Weights of a small transformer language model.
Size: width 160, 5 heads of 32.
MLP neurons of a small language model. Each row is named by its layer, matrix (down: output weights) and neuron, and shows model dimensions 16-79. Each number is 50 + 15 x the weight over its row's rms, rounded and kept within 0 to 99.
After each neuron's rows, "fires before" lists the tokens most often just after its 100 highest values on Wikipedia text that the model never trained on.

L3.down331:77 09 65 36 65 52 40 73 54 29 55 61 57 57 37 58 69 34 58 38 27 75 45 55 59 41 45 70 51 36 44 56 49 42 53 66 53 60 33 74 27 64 33 48 40 44 47 41 46 37 64 55 50 53 47 47 52 73 65 72 40 52 62 56
fires before: " the", " he", " of", " it", " \"", " there"

L3.down404:59 10 71 26 30 46 58 59 47 66 62 35 44 29 25 39 52 65 99 41 66 52 51 48 50 31 71 41 48 65 46 55 46 35 59 55 63 50 60 45 38 34 65 75 47 55 69 46 51 54 40 59 50 52 31 42 41 71 67 58 53 36 82 63
fires before: " to", " in", " by", " for", " a", " as"

L6.down619:53 41 20 48 34 48 54 63 73 43 46 77 53 54 41 47 58 72 56 47 62 36 80 52 42 42 56 57 49 72 82 48 41 35 58 65 84 45 42 28 40 42 71 23 65 45 23 46 60 46 63 48 63 35 67 42 44 16 42 68 32 79 75 39
fires before: "s"

L9.down575:85 53 35 33 47 46 47 56 25 51 44 57 52 57 59 60 31 72 99 60 57 69 49 68 25 29 63 39 46 42 48 41 66 34 28 66 58 42 47 46 41 71 18 35 43 47 60 34 54 39 45 35 62 30 61 49 31 31 58 62 39 30 42 33
fires before: "te", "l", "gen", "d", "se"

L10.down430:71 02 66 66 47 10 77 53 72 50 59 35 58 69 39 38 51 00 70 72 47 64 28 64 43 69 57 58 47 54 54 53 39 82 49 35 61 42 46 49 60 62 46 51 47 64 79 46 36 45 42 54 48 38 46 66 38 41 49 54 61 37 26 40
fires before: "=", "\n", " ="

L10.down366:35 54 58 40 44 56 53 29 33 66 37 74 33 64 78 43 62 56 31 56 39 58 46 74 47 72 49 61 24 57 44 49 59 63 46 77 29 38 60 10 69 36 55 22 47 62 38 43 65 56 59 59 78 65 59 39 40 16 67 29 60 46 79 49
fires before: "te", "ti", "ted", "l", "tor", "nt"

L9.down82:39 30 52 55 48 42 41 62 67 82 51 51 52 58 55 42 60 09 79 43 60 29 41 49 33 70 60 54 39 64 34 36 26 66 66 69 32 54 35 41 96 54 37 32 43 27 54 49 57 36 54 31 64 66 57 44 55 35 49 60 29 35 73 55
fires before: " the", " these", " its", " which"

L9.down621:79 38 37 25 60 39 28 57 41 72 37 68 51 56 36 37 54 75 38 70 82 27 44 34 68 56 61 75 44 82 49 50 50 52 21 47 40 71 35 53 39 40 24 31 47 44 29 58 43 54 52 62 57 68 53 41 49 59 23 14 51 54 51 83
fires before: " |"

L3.down16:76 57 66 24 55 36 55 78 55 28 62 47 67 63 35 30 75 45 63 65 62 46 48 50 65 87 84 12 40 26 44 29 41 56 63 48 40 22 34 63 56 49 44 64 39 59 51 19 63 41 51 61 59 24 47 55 67 40 42 76 47 49 50 69
fires before: "=", "ls"

L3.down257:47 98 29 42 50 57 33 88 49 67 43 41 72 57 47 52 37 52 45 47 18 62 74 61 39 46 72 42 39 37 57 31 53 19 58 39 44 58 76 44 83 48 55 33 51 55 45 45 61 76 57 43 56 54 34 68 35 59 72 74 40 57 68 17
fires before: " the", " a", " $"

L10.down63:82 17 45 44 26 28 49 58 41 61 54 26 51 38 38 62 56 81 99 55 78 67 54 40 57 29 75 32 44 48 59 73 33 42 40 59 47 52 63 49 39 41 52 69 57 40 32 52 65 60 59 56 47 51 52 35 66 50 88 63 44 18 60 53
fires before: "="

L9.down302:72 58 52 47 39 47 54 63 67 21 57 55 45 65 59 59 41 36 67 30 59 38 52 56 33 33 68 66 68 73 29 79 54 60 44 65 62 49 32 30 40 48 65 57 60 50 65 42 25 13 37 52 83 52 39 44 38 59 41 30 47 71 51 50
fires before: "s"

L3.down482:50 35 38 27 21 81 73 70 59 65 39 49 63 50 30 52 70 84 50 49 22 38 45 37 48 44 75 32 41 53 77 45 46 27 75 33 52 59 57 40 52 75 59 50 41 38 65 43 38 47 12 51 59 74 61 39 66 53 56 55 39 47 53 63
fires before: " |", " Cle", " \""